Part of a small language model's weights: 5825 steps.
MLP neurons of a small language model. Each row is named by its layer, matrix (down: output weights) and neuron, and shows model dimensions 96-351. Each number is 128 + 24 x the weight over its row's rms, rounded and kept within 0 to 255. Numbers have three digits each.
After each neuron's rows, "raises" lists the tokens whose logits its output raises most directly, leaving later layers aside.

L7.down1117:132148103115109117109151097150124137139152143145153147107128119152168150162133086137151110120119121103148152130144109138140102113103122115128160102159100160146113148118153093127116154140111065127087108162145133111154145116138139084079148115160123094105142118127144113128109148097170126123122086111109119117122131121087083138169136098139131111151129133131146083140104169149157138153168127148121132113123109129109158105180138139105101117139114141142179129125122137086126122159159128143104100086122113108128111131158159138117089095138120135095116133142160164112112078150138169166076130108099116167129101138111137129136106080082174096129170135097140131113154160125106133133157133154128133090129078132157125123117100145116103147140156078138071119075146127162169158085148136
raises: "ll", "ux", "urs", "aster", "ur"

L3.down1445:118120113113124131194096141142124145121148075129163124122125180144145130110116125155094142165130124108144126145155131155112122136137107085145116112120119115115120108133093165146110121081122096114156135128146098125147075089120144117120139126154120121166125127114132153128126137162142109108156123119109112136165121140111106139115082126115113120139136150110153114129117124190150144170124142116126088166090132124097087134074119127121107164104112099093117084110117142117158145122169102159160154100159119130152138123156114109123113109138141122157127134106136090144144120173138138115166127124152141158108105156136097095136108137092134147142131162114111115136127154126112126156125148120121126141106126168145164099127116128152113135119136134119132128091146111148121133130112113
raises: "ando", "án", "and", "ide", "vent"

L6.down1625:121152158135123110103152143156134109156140142119088143137106127162131111163113123145151112146127117071129139098150105142139111106105111107178158131142138105128161131081111140142078160116136108154113090135100096099156145164110094143099144106160124113169135081135137078128149132103154113122101132131108154135116124110185094101115129143112114128123129138144139127103127109092132145125139123170115120119132147145163147127147138120120107132132073121158111140106132134177161138129107131165138131131140128120093102112146075132133106159050096098114093091134121096143127103168158126116174161112132129112108175157129135151134109153112143121137137078116060149124100161124077099155138126153116107152127133134128181129093105138102124141149071145209136115089154113148150100118134140
raises: "t", "til", "tha", "urt", "top"

L3.down220:140105111121169121099176164140132167126117144155144082152076109137121139093099136185104129133128172146125061090122114117154146142109141116092102113166125129151095154136146107108128073110128161145133116079117078125162093122164176119129134163094131132139108198126107132143159123100134133128136117113149108151123159147149120096112133139101136121121140134135099113109116145150101136096088168152092128140147101099138131126126139124135085090163195099126099144106148106119108158127157116132128112092096116085098103151184141149140123169129062128108122100100119134147131114156098123116140142132134103165155114157120112131190104106118161134144110135138146147112125119117144151113110149130112157110124150103137122156143163147168088138117146125134125120105109128144143128133153105
raises: "al", "s", "als", "ary", " and"

L3.down776:181108132152128088112120117137141127174145097069139119114118128127150163104163142117143163126115137162133128126132115137108123109095121112162079148126115133111096147142144156078123162117134142135107119170157163135142101144132156145142098145119122125170143133112073133120145092142106113115138104104072111102098095110102082129119095160138132090129140100101150108123153138123175112134088106125124109144154075146151107108108107107131109131130121149141125146122115175089108087129137096128130101168104122152123110156100165123116108102135134112142145102106134142127110134108121127147127123133132109131096107110110100112125168126157102164125120124122123121115154094142135113106149127135168151108130147096155110187178122130122150129120163137165102140115149148162102174171166114
raises: " his", " their", " this", " the", " her"

L3.down1432:110125106099122130126116137136088103084128118180100167076125105091080153110130164095128164146088109091131113124128128142142141146119136129119114114137133113057089111079166148140143147098144159124137128174130114125138122120111181122151100134137145107105111066125144099162116136136134150113134118142082132084128128131131104162116133122091123127131105113162122110106114150104153154119077083125138127122106121101143096116107163183114138159145133171110153165146156112122143115139139140128127141148144155105139142142104104125114114186114136151131098160123177114118141142126116100131146150113111132126141148116078121110116120149154122122098087083146171095097116153118108097151129152159128153085108158156110138113073109151119139164154128132101134099127140127121157126141145125
raises: "cell", "hn", "dy", "nam", "hat"

L7.down1598:127124121163146142132137132139114180140144113120142120125165192119124086174116135215141146104123140089130093132125110138140132104106116106121116115162130081137088080139134171176128162120135134151115147108142166167101110149097140140108139127131176158127122112092143047134090134151151115109118099108160114153204094128147111127159124110128153132148144133052120135087155120133091131098084134125121137107140126111118104130152128091094173110170131075128108106126081100149124148110091148134120094118125130142112142084094138153178160123115098133146110155108084148124116152103140159163117132155138098157130152137118115128079146100124128150136134128144166127162160127138131115135120153130147162148157080126095141106156109152140166105122184139085109144160154106140149099153127137
raises: "via", "ule", "uj", "vo", "ios"

L3.down740:163128137093143131130094145124148144145153112118138110151129096135109143109143156145157142105157130169110146142144131113130157138131124134146141157107111173128090131092104148172126100149156142141090117137070104108123128117107115105138173153155108144130141135151128170126132107087081098124095107110132051076109139123140156146115151154084106137127137157108121092080117106133138131110109139126141096085135142141141122089136118112116107114127109153153164162122149138122125110124156148119118131158127140112167144127165125125119192123144140124149126154130123117132108110127130122114125155090132170116143054144125167163162158126114146094143111151141167118097122116126129171147105138111148099107090093165111116100126178155095097156125111122121128133140148108165115173104107102
raises: " States", " Kingdom", " Nations", "aging", " Farm"

L3.down1189:120138153104139153109127139094092135080067107136094107156120065101112097131164097120132104133133135105139133119180120136123134097155105137153163123134151128089167096138169134154129137122115093145105138138144117130155128127158092093133115129125147106072114132136163142127150094081111106133145070158120173134120100105158102105097129120128154142166153121094116093121130125132148102119150131154130105123113112106135103134101191157142134082102156138141099144160161102138097154124091139168115096162150129136101115146133151135127135141134119175128109162110113100143097117121145103162100069118095126139117134172111105137126100117117134120127149152116160147118096148135145155118122165135102110161136146116120092151096174135153084115111097164125125161135119146098177140112097115
raises: "ard", "onne", "ipl", "rim", "over"

L3.down1632:160145101096116169082140124088146130109166095088152110165123151139149147112167123133115147137069110102113122097132102112149132140128136141142095144114106108142087121106108149121115145134168161104130143169118163115130110108089135118165092135143162122127110177092151093129097173117114147120129140153170151117132113136128116153141151177123132115139116108128137155122100118095125140124144082160145133142137136111147105130118137134125131128144181154159129158129129144119131131127112139137159151163148119135105127158141111135114115159142137153196081140104122146131118120162062150136099133158157111187129120111108144127117137078142131112136101112172147138162068099094149122133150094119151116125125152138089113113102112140123057116120139127123168129145142134183168101124142150
raises: "sh", "jo", "bl", "its", "nic"

L7.down214:117148125172088125104119117181125157109143125168140101132113110112166115115110147148127124113160155142121140175125132156090149095167147097112161132131123085177117106104124139123106130106108067129123136139110118141137181131114118137143146116117108086145100143113119156117122097134140145116099149079137105106090109155136123153175101117089144110108110103115105161096116175132134117114125112120151132111135122105112147136113121151137129117117128154141122106116120058123153161135145172143125145129141149153131138135075071154106112109159136075160168132142154143122132132108183101132108125161138112133142173137131144114166138126141112175147179112119112138126100122098128122133119167133088108130154109164137205109154110074081142149134086123141113154115126147158127105138126132
raises: "iri", "wn", "ec", " Kap", "eto"

L3.down178:092132120143141149113124085131118147129116125167095096169158141149134077109140123117129095079114132133108141165124111139133131158156129152119094137156102157106122124123120139087113114083105137149137085160091121114148146097140159145130147075106134102132121144143123131120124119133112173152101111140159160130133102135124108128110140092125074146144146120154109118103134116108137134152179170113138136149132113122176100132165155159126136092125156134126137116116145123115159152132141110104148091167124122127152099119118114151097141140132132090148067111108101126137138154160169137142108151128129096146191160153083146111111121095114161147122139127129156129110099098165121139157119118144090129141112143125131133133139156121169188158099158109078093152097115152148102073144102100
raises: "ras", "race", "ra", "ication", "rad"

L6.down1653:093150150148107096142151134091137165088090119097111147077117137135108138116133085142116146145121158112142191160127112132098115147157134137143131135166107170122123195163138068123109098116105150106130147079148130099139144111119151128149095131127135158103145128126135169145114191132103139139146075142166118144109110147180167120118129111132112118147120136105080183085148118126131118092143155103112074129141091111111112131107141135146084101120109154105114149143085120161137107115117143113152140115149129098152138142077183114149156113151156127159135131168141119148153136152086123126113104109193143162110115130120144130130121158129097161148127124129123147087140117131105142136164119099169121166111124125154136127141130103069111120108139161122105124146103108176137130113113080
raises: "ude", "mit", "unda", "udi", "une"

L3.down276:117130149098117121071134170117135114167160108139124150118117110114105092129112135140140106090152108166157117142180131079117135102140128131132098129116163139141129129156108118075118141119109111117101143096140153153147122157147111078152112140116145172096128152113151160106185114149081115162144091088118151130136102110142140155163147113132114116136154099087100126134123137150170093089136114148126140127098144107142128162107111198147128108091155105114119137132094163102119132099143144122076158155161101171157087159134117108139118117099082145166162131147150129137096144118181125175147141115148133090098117109134153122078138139154139117120155101172107101130146164185120120145142106106113149123128120164131113128134155109138164146119132177131126150110137139143094116163105114
raises: " him", " them", " their", " the", " themselves"

L3.down1268:132123145152120157125149149165113131145134136143102179105109119156142155115139141157122166142140114112127142135101140135134152184114141106103112110136109138111138116125140116131106125119106155119108129131135117079100148079097116112124128120113173127122148123105107167183122083119148093137086147143149100139197119124128085096093126172097097152116093139168099115128126157122156100093166098132089131143151141156116143126118144127151158146132164151150134192110112134098110109129126106113135149162152133171108120169138117136160145133140158167147138138143095118112147118151149144117125132130120079158148131078114180137124165128134091150140119122145111172113141124169134125118138157134120134137124113062130118057163128142167077130103137111111122125135150211144114129119130132
raises: "iph", "ight", "aint", "ick", "arc"

L7.down1260:164124124116149125161162117130107120169106148208098141151153120116162106138106167144123143097171149081130116117105148108108137135118150099121133109158101131135107127110137128131148089145140119125125102164158128112136148114111130154124123141127137132139111134143117161103133110096135172102170141145107093126091107129190147103114145152158126178128141120110108113114086066126085128103126152144143094138147127147142133129165114122107130125114106134072175146088125080144099146089134105218149145102135134147120096139156135128124132122132152107097114130122148125157159134127137126093140096134127158131178138112092171116155113117098109161149156118099148142110108124159126146115093141127054115135182157130106120114146142146144121132115159123117127117131155149140137114100161120
raises: "al", "iar", "als", "ality", "ale"

L3.down499:102120123129154097098146140119109088161104119124120124129123104109137141120164143126095135111135157134086125143145144107135074154130093102164138110153130142121125135116118152143087147121163102155112161115150138140134111125125128071129143133085093148109147171136153128083126175177122136119110104162155124137103144096134114064098109141077149134149092125116153131130089113121138113138121106102133093139130114100098140084137119155111131137104131156146139100102133134124174191153130101129138155147135150126085112122087151181096129122094164117118103159150156145123133127166129142109177112164127128127102106140147118169156109170111108130105089149153116125123140103115165132157159118136086160117133117172087125110133090166136143116110189080113108133122096128091121135117154126
raises: "aly", "tor", "im", "oir", "eg"

L3.down368:167121131154123109153078111126116093116144085130103077130100165118122128140130090129094114130134075167117136128111131117160135146127144122101114142135126104115152127139110123123141123143112131123090118128140141129114091149138146109142136112132109110135103156129152122121103147125142087171165139133151148127149128133101092111138150167161134105182129150141127142134137124122099148116088115143172192140099126135127119112109140138129093133144079102095108178111100134095169133138110125074099145127124132151096132094089150132148119126105161102148176118105148120134123126129130109130121126143101167170116131146082132113146131131118145192143100158106161161097108119120125192143131115116184136120141087111118091138154149132152181173092152087133127148101123129114085099130137103
raises: "  ", "|", "-", "During", " Preceded"

L3.down434:158117136138103114116137101081153150123111131111144113102083108095121140096135116092101127129160085250125112143109110144137109146083132095127133119113122074145126114101123129114132113133110131126104117142076078163135074143108126116101111146139107139137094119106108171156133119128159129137196122143128121146120124137133146102107159128139165137143137080098104122113127108132132157146121115138155150113105145133137121145118129158140145149113122122139126137121154223081138115144079121113159130136170143140115113096122180125154062148120138067120128109102160137113110167123121147117131137128142146130112123160122114078135125135144110142114128119127087135123132114117120117157146173099139136119103124139129134081150138136146146145104144158142120141140120114137107108128150104
raises: "|", "-", " \"", "/", " |"

L7.down822:158124138124116112105162093160097147124140147173145094167120112100096136156147126162168138131153132135125149136110093155121118153103149103072121093152171116138126126114113146127130112127169118094188127150117094129127162123118093105133105131138125114117142152136152127083141132143131140162120144136122120110112077118089134141127119129108076123197131130142136134130097123181099140131148128147097098114106073126126112126139131099116103129137141119179142115140137125135120123114169120157149142130066138144130184116171139085177107083086175148100115119096149118140120156157149098092159143118141145141087154155134190111106140132135139140139153157068126133114113072093097164058106119148184148159124107144121100149155172121081138118168133112129144109116126108166131135142136112
raises: "ably", "ate", "bl", "rant", "ally"

L3.down399:140150148135115124129134104083117079099132132122142109120160139111126160161127132160110142107113136136139127135115121177152130115163118112114145125130117108113164116103187168087135131117152129119118177136091093119142133139127095140163102123109122178117132141086136154164121130146096110071068098164100198101161102127115139099120132164161142121127110114126129120120122133117108094097151119128149140132129118157148136158093181148116097116128116158146141132150107160122118122080109124169120136135115177113130155138129070139140165142153104195119145102149120115160114133107158110146128107100195095107169142158149140105120140124134107166138160102141134141118176138094148122101108168109147119108132133104157129119147099113137097108154112102116122124184148144167107096114149171
raises: "1", "2", "6", "3", "4"

L7.down1092:148144118152142094125122136102150138107141166104137100085110154129149129119139111139117115165141152112135161091116105148097127123143156172120137093140101138112197073106154112120160113115171100156133114121069117077108123085138146145163107123120076132141135095113134117123132109130121150118153178125163130152151119134129159158115132131091159102114118124153175131125128157119136151117155125115145100137104160112116133107150161118145081137103153165112137149122060117158118135082144106173100131146094093139143095150069134081114103154110144165117142182126119097142116116119108122149130107185144149114094142113121163169157152146136100111119130084135102172136102159144092155138117093138147120169123114138118108127103117152159157114076134134146141143153101115154091131097179133
raises: "3", "4", "5", "7", "0"